config.yaml
num_hidden_layers: 14
hidden_size: 192
num_attention_heads: 3
num_key_value_heads: 3
head_dim: 32
intermediate_size: 448
vocab_size: 1024
hidden_act: "geglu"
norm: "rmsnorm"
norm_place: "peri"
norm_eps: 1e-05
positions: "rope"
rope_theta: 1860.0
rope_fraction: 1.0
qk_norm: true
attn_scale: 0.177
bias: "none"
tie_word_embeddings: true
parallel_block: false
extras: ["capped logits"]
init: "uniform"
init_std_qkv: 0.0246
init_std_o: 0.00657
init_std_up: 0.0246
init_std_down: 0.00304
optimizer: "muon_variant"
learning_rate: 0.00958
lr_mult_down: 0.7
beta1: 0.93
lr_head: 0.00702
warmup_steps: 30
schedule: "wsd"
decay_fraction: 0.724
decay_shape: "linear"
final_lr_fraction: 0.05
batch_tokens: [16384, 32768, 49152]
max_seq_len: 512
doc_mask: false
train_tokens: 102200000
max_steps: 3498
dataset: "wikipedia_en"
MLP neurons of a small language model. Each row is named by its layer, matrix (gate and up: input weights) and neuron, and shows model dimensions 80-143. Each number is 128 + 24 x the weight over its row's rms, rounded and kept within 0 to 255. A neuron's up and down rows have the sign that makes its largest values positive.
After each neuron's rows, "fires in" lists the words (lower case) most often at its 100 highest values on Wikipedia text that the model never trained on.

L2.gate253 [ 89  91  88 154  78 121 134  98 121 119 130 173 124 113 115 115 133 137 111 122 105 144  99 110 126 107 149 122 146 169 161 113  81 157 137 138 103 155 156 124 145 105 142 170  97 113 153 152 106 137 148 108 116 127 137 128 114 120  92 115 159 147 119 125]
L2.up253 [ 68 144 100 127 100 108 145 128 116 146 107 150 105  91 128 106 141 122 107 159  90 105 115 118 156 108 148 124 120 187 178 100  91 134 117 110  87 137 152 102 137 143 154 146  93 122 168 110 115 148 146 127 100  95 142 146 130 149 131 139 142 152 127 153]
fires in: "and", "who"

L7.gate361 [138 100 117 130 114 121 129 130 170 141 123 122  68  94 170  92 103 119 146 131 121 172 150 106 113 112 165 130  80 184 143 122 115 116 143 123 146 133 154 116 114 112 148 127 144 136 162  98 108 127 119 142 100 167 131 112 166 111 104 166 112 130 113  93]
L7.up361 [123 156 140 102 160  74 172 150 160 148 164 114 110 140 114 107 132 101 105 103 141 124 129 143 131 139 120 137 163 136 149 116 109 183  80  93 139  83 117 152 172 137 125 107 169 142 171 165 144 130 111 125 134 111  96 117 128 125 146 149 152 116 119 151]
fires in: "the"

L9.gate438 [129 121 163 124 219 147 161 113 139 126 141 115  90 132 158 131 158 142 137 123 154 134 127 161  70 165 110 154 139 109 100 186 157 120 122  88 117 125 140 132 136 133 128 104  90 102 149 143  95  91 103 134 105 130 138 145 154 101 114  98 145  93 151 128]
L9.up438 [124 127 140 146 136 111 130 145 100  86 100 116 143 123 138 169 159 180 148 138 123 154 131 146  96 136 115 102 127  92 149 126 130  95  96 174 109 116 127 111  96 123 114 134  95 119 145 158 165 123 168 125 108  82 145 115  81 117 124  89 135 122 170 128]
fires in: "3", "8", "6", "9", "4", "2"

L3.gate174 [149 135 146 148  77 164 174 150 150 159 146 117 126 135 155 172  93 110 145 123 163 106 108 115 127 113  98 102 135 118 136  95 193 137  67 109 170  96 102 105 109 148 129 147 147 111 119 117 145 126 148 153 101 138  94 131 116 132 133 138 117 115 157  78]
L3.up174 [146 108 135 119 122 196 134 152 127 135 133 140 149 133 129 155 117 123 135 132 132 148 124 146  70 108 142  98 100 118 180 168 200 160 108 126 104 138 121 139  82 146 142 115 151 120 134 125 124 120 148 138 113 117  91 125 110 131 139 141 124 116 107  68]
fires in: "by", "when", "after", "before"

L5.gate350 [123 135 150 117 114 120 158 124 149  90 157 130 122 169 150 120 130 120 116 137 111  84 146  99 131 148  86 129 116 137 156 105 138 169 106 164 109 167 106 174 155 117 144 145 137  58 103  97  96 149 105 129 117 169 138 166 120 129 143 122  67 138 150  93]
L5.up350 [103 150 145 133  99 120 111 154 123 151 184 107 112 135 147 117 162 105 113 141 120  88 119 116  86 113  93 106 131 155 120 161  88 104 123 127 156 117 167 130 139 157 117 153 160 165 122 119 169 152  99 108  90 140 144 128  82 125 138 132 109  91 189 144]
fires in: "a"

L3.gate28 [100 116 118 117 158  74 133 165 100 130 146 129 103 112 135 118 113 119 119  89 146 114 153 118 115 134 154 138 138  87 124 132  86 129 139 102 136 161  78 140  79 178  83 146 105 118 135 127 141 118 149  96 142 116 127 118 104 131 148 137 144 119 153 107]
L3.up28 [154 124 112 127 149  95 162 127 105 114 178 126 128 105 171 118 115  91  67 157 127  84 149 107 145  90 159 151 167 113  84 125  98 106 143 117 118  88  84 138 114 124 150 108 143  94  77 123 127 103 162  93 117 135  89 151 112 136 151 117 156 101 137 114]
fires in: "in", "official", "too"

L3.gate259 [123 127 132 160 110 123 112 128 117 124 146 172 112  94 133 108 132 136 166 122 134  61  61 158 154 158  95 116 105 145 132 151 148 167 103  99 122 135 136 140 156 146 129 158 137 116 117 168 108 109 149  95  96 146 106 124  84 150 125 114 106 124  66 106]
L3.up259 [127  60 140 153 104 140 156  73 137 131  92 146 111 149  93 150 120 119 129 129 132 130 101 130 129 165 112 107 106 139 103 167 141 147 137 121 115 153 123 112 115 166  94 139  87  66 125 115 119 110 134 151 150  73 112 163  97  98 128 157 138 120 121 127]
fires in: "he", "and"

L9.gate170 [137 167 102 121 103 108 154 177 129 164 145 118 133 127 117 124 158  98 114  86 128 119 132 125 102 105 106  68 128 147 115 157 112 135 152 108 126 169 126 148 124 102 124 137  86 140 151 130 121 105 150  99 134 131 117 147 144 113 103 123 116 145  85 135]
L9.up170 [113 157 135 129 118 111 146 151  99 146 107 130 130  66  83  99 102 113 157 102 132 140 129  90 130 132  85 103 115 140 131 103 106 174 114  98 106  67  65 117 158 139 155 129  98 156 164 141 145 125 135 157 163 105 116 119 188 152 167 162 107 114 149  82]
fires in: "m", "million", "mi", "battle", "loss", "grigorovich"

L7.gate98 [136 141 145 143 110 117 128 141 114  76 158 136  98 144 149 123  98 164 127 122  85 122 116 127 102 169 132 135 131 140 163 121  63 150 149 103 103 152 142  72 133 134 149 158  90 111 140 104 199 119 135 115 116 167 162  90 107 154 184 109 100 120 124  55]
L7.up98 [ 73 126 131 107  91 114 161 136 151 164 155  92 115 123 131 154 161 108 152 139 162 101 139 116 146 141 150  80 171 111 145 169 138 127  92 152 128 142  97 109 143 137 122 143 165 121 121 169 108 113 108 128 115 128 121 125 111  90 147 116 126 161 141 101]
fires in: "the", "his"

L7.gate230 [145 134 123 141 137  98 151 159 141 133 105 144 140 151 132 121 123 135 131 100 133 122 133 103 124 145 129  98 136 142 161 142 132  93 108 149 105 120  87 111 119  87  84  76 146 123 108 126 150 119 182 148 153 136 141 167 157 114 132 122 170 173 145 159]
L7.up230 [142 125 103 122 147 104 115 152 137 127 114 133 129 169 152 138 123 130 118  96 109 155 152 136 157 117 133 165 126 123 136 119 131 134 143 111 137 167 103 156 154 133 138 131 125 151 161 126 132 132 162 162 163 160 134 107 101 145 117 143 216 118 134 124]
fires in: "0", "1", "11", "18"

L5.gate237 [120 133 131 166 128 138 126 133 117 133 167  77 115 120 125 122 111 103 118  97 151 141 148 107 155 137 100 128 144  71 146  63 136 149 108  69 127 135 141 106 131 111 132 162 100 151 153  90 145 150 163 136 197 122 140 105 174 122 138 131  93 118 120 151]
L5.up237 [174 131 147 140  92 139 152 115  80 128 138 110 111 119 115 177 170 105 125 125 130 114 108 157 120 128 131 125 142 139 108 106 115 133 119 152 125 149 137 128 108 163 105 138 129 131  79 105 166 107 180 157 139  97 127 128 172 153 102  95 176 123 142 126]
fires in: "as", "where", "took", "that"

L2.gate207 [172 118  93  90  96 146 125  95 146 133 158 129 164 133 140 127  93 117 173 128 103  80  90 133 109 165  98 104 103 159  88  98 161 137 141 122 163 142 133 140  70 130 121 166  62 106 140 110 163 142 109 119 125 146 141 154 158 106 153 131 120 100 114  80]
L2.up207 [127 101  98  85  90 127 112 132 120 134 156  73 110 155 130 142  80 119 159 148 143  75  93 140 135 169 132 124 105 131  71  96 109 154 155  94 184  97 147 124  78 138 145 164 132  72 124 129 114 136 117 153 116 130  65 127 152 101 117 119 134  91 131  96]
fires in: "the", "that", "louis"

L5.gate81 [130 117 187 136 189 130 172 119 149  99 120 137 134 134  80 143 125 167 127 123 149  92  76 106 109 134 119 119 127 131 143 116 142 139 128 131 135 142 105 135 165 153 108  74 136 127 104 130 121 119 142 120  68 157 134 131  96 181 124 132 135 153  89 124]
L5.up81 [125 165 119 122 128 137 102 132 110 142  98 124 148 128 107 162 124 136 124 128 146 119  75  96 126 139 148 148 145 161 106 159 111 149 140 156 125 123  96 147 124 157 137 121 147 130 103 143 129 124 164 116 136 101 128 153  95 164 145 108 145 136 101 158]
fires in: "on"

L3.gate50 [135 132 133 124 111  71 145 156 145 128 107 149 122 119 154 169 107 136  90 146 130 123 176 101 125  81 132  94 105 146 134 158 123 179 101 109 130 119 103 155 105 145 130  88 121 122 139 119 169 134 124 158 121 133 112 171 101 140 107 130 154 122 149 137]
L3.up50 [122 163 146 154 133  96 162 109 122 137 146 106  94 122 116 130  85 138  84 131 105 123 118 154  67 138 135 128 144 103 110 123 126 167  98 144 119 116 105 125 131 138 146  73 170 117 116 152  91 156 151 160 126 152 119 149 115  73 109 103 114 112 104 126]
fires in: "after", "and", "until", "by", "in", "back"

L7.gate284 [102 118 100 145 155 119 138 115 122 164 185 117 108 123 132 159 144 152 149 114 122  75 135  91 133 148 138 127 159 134 114  94 151  92  99 119  86 125 189  98 160 128 147 118 169 138 108 157 156 130 123 154 154  98 118 108 147 146 122 104 127 156 143 133]
L7.up284 [ 94 141 115 127 132 134 172 105 105 109 132  94 138  90 116 131 121 127 165  98 137 136 140  72 126 153 105 110 158 161  96  99 148  92 131 113 135 149 146 177 117  97 140 124 117 140 122 133 110  67 158 121 115 111 106 107 139 129 137 125 126 141 161 148]
fires in: "that", "although", "where", "which", "because", "though"

L6.gate390 [ 97 122 125 140 128 135 154 110 136 125 126 120  80 121 124 102 123 121 175 138 105 159 140 139 153 141 164 129  74 151 116 150 114 118 167 111 120 163 132 157 135 126 163 156  99 194 135 144 152  92 117 147 165 110 131 128 148 151 113  99 163 131  88 103]
L6.up390 [116 135 125 153 159 130 151 122 174 116  94 100 125 112 110  82 139 145 134 157 120 101 103 138 137 112 120 126 132 127 114 125 117 155 126 127 117  94 148 113 104 150 171 113  74 125 193 155 153 158 127 123 124 178 105 142 113 132 137 107 103 134 125  83]
fires in: "m", "mi", "oz", "ft", "in", "f"

L2.gate254 [114 154 139 170 115 119 133 152 142  88 144 101 146 172 137 106 184 239 126 120 134 119 126 116 156 131 117 153 114  96 123 135  96  87 121  63  90 125 129 147 118 143 119 137 130 132 102 134 116 131 131 105 126 149 163 118 161 119 141 121 100 142 170 115]
L2.up254 [141 137 126 118 114 159 112 148  89 128 134 162 155  84 107 125 131 149 122 119 101 152 116 104  85 118  98 105  91 124 163 176 113 126 118 119  99 138  88 101 134 120 100 166 118 128  86 133 126 122 145 113 116 123 118 100 141 107 143 133 139 122 113 143]
fires in: "while", "but", "which", "what", "upload", "jump"

L2.gate192 [ 94 101 154 116 102 104  85 172 175 143 118 151  95 118 104 146 152 166 143 127 121 136 161 126 118 127 129 153 162 150 159 142 134 174 153 128 123 146 146 114 128 114 107 142 116 126 137 148 127  71 116 111  93 123 145 148 131 147 131 107 151 134 102 111]
L2.up192 [110 120 129 153 113 142 134 145 123 153 114 119 139 130 138 141 147 150 114 129 145 124 123 155 130 150 150 106  84 150 137 132 137 158 129 130 118 162  79 101 188 135 106 223  96 124 137 135 120 123 133 120 126 127 132 125 140 104 159  98 136 148 113 151]
fires in: "but", "and"

L2.gate47 [138 117 123  97 161 125 148 137 131 112 173 153  85 170 115 118 142 119 123 134  80  86 119  69 124 139 133 135 139 147 108 132 158 129 113 177 106 143 113 166 136 142 127  96 154  83 116 113 159 140 140 137 134 136 138 134 103 143 152 137 153 104 119 107]
L2.up47 [138 114  94 115 121 109 145 149 129 122 116 135 101 119 135 117 140  92 156 139  92 133 119  99 147 105 122 134  99 144 119 132 119  92 133 128 134 130 106 156 140 139 143 100 180 127 130 163 164 114 119 133 112 141 137  87 121 105 120 156 190 139 128  97]
fires in: "a", "his"

L3.gate71 [123 133 163 184  62 162  84 123 150 119 133 132 114 150 130  81 173 106 131  88 128 164 132 103 125 104 138  94 102 111 169 113 137 154 171 131 128  96 126 126 130 130 121 181 111 148 118 182 102 114 144 179  99 117 130 109 146 144 104 140 101 109 144 145]
L3.up71 [153 127 169 140 119  98 119 126 108 122 145 162 137 140 109 123 133 115 151  89 107 101 127 118 127 185 114 120  97 133 124 114 111 138 126 112 112 146 113 125  95 149  98 174 124 135 121 119  92 136 124 119 114 156 154 104  95  97 149 131 143 104 109 147]
fires in: "and", "but", "that", "which"

L7.gate268 [116 126 176  95 103 106 152 103 139 136 150 145 102 155 113 125 165 164 147 127 156 179 111 147  96 193 106  76 131 120 149 102 120  80 143 133 163  80 111 144 116  94 115 106 110 113 162  99 137 121 154 127 148 161 124 138 132 144 163  93 137 146 128 115]
L7.up268 [147 141 123 134 128 104 117 123 177 131 125 174 149 127 167 159 153 122 166 146 145 169 108 159  89 129 118 137 137 149  90 126 105 129 124 160 102 152 110 158 124 135 111 144 107 115 124  92 122 141 140  91 131 144 111 156 125 105 152 144 133 125  97 161]
fires in: "international", "20", "front", "18", "on", "21"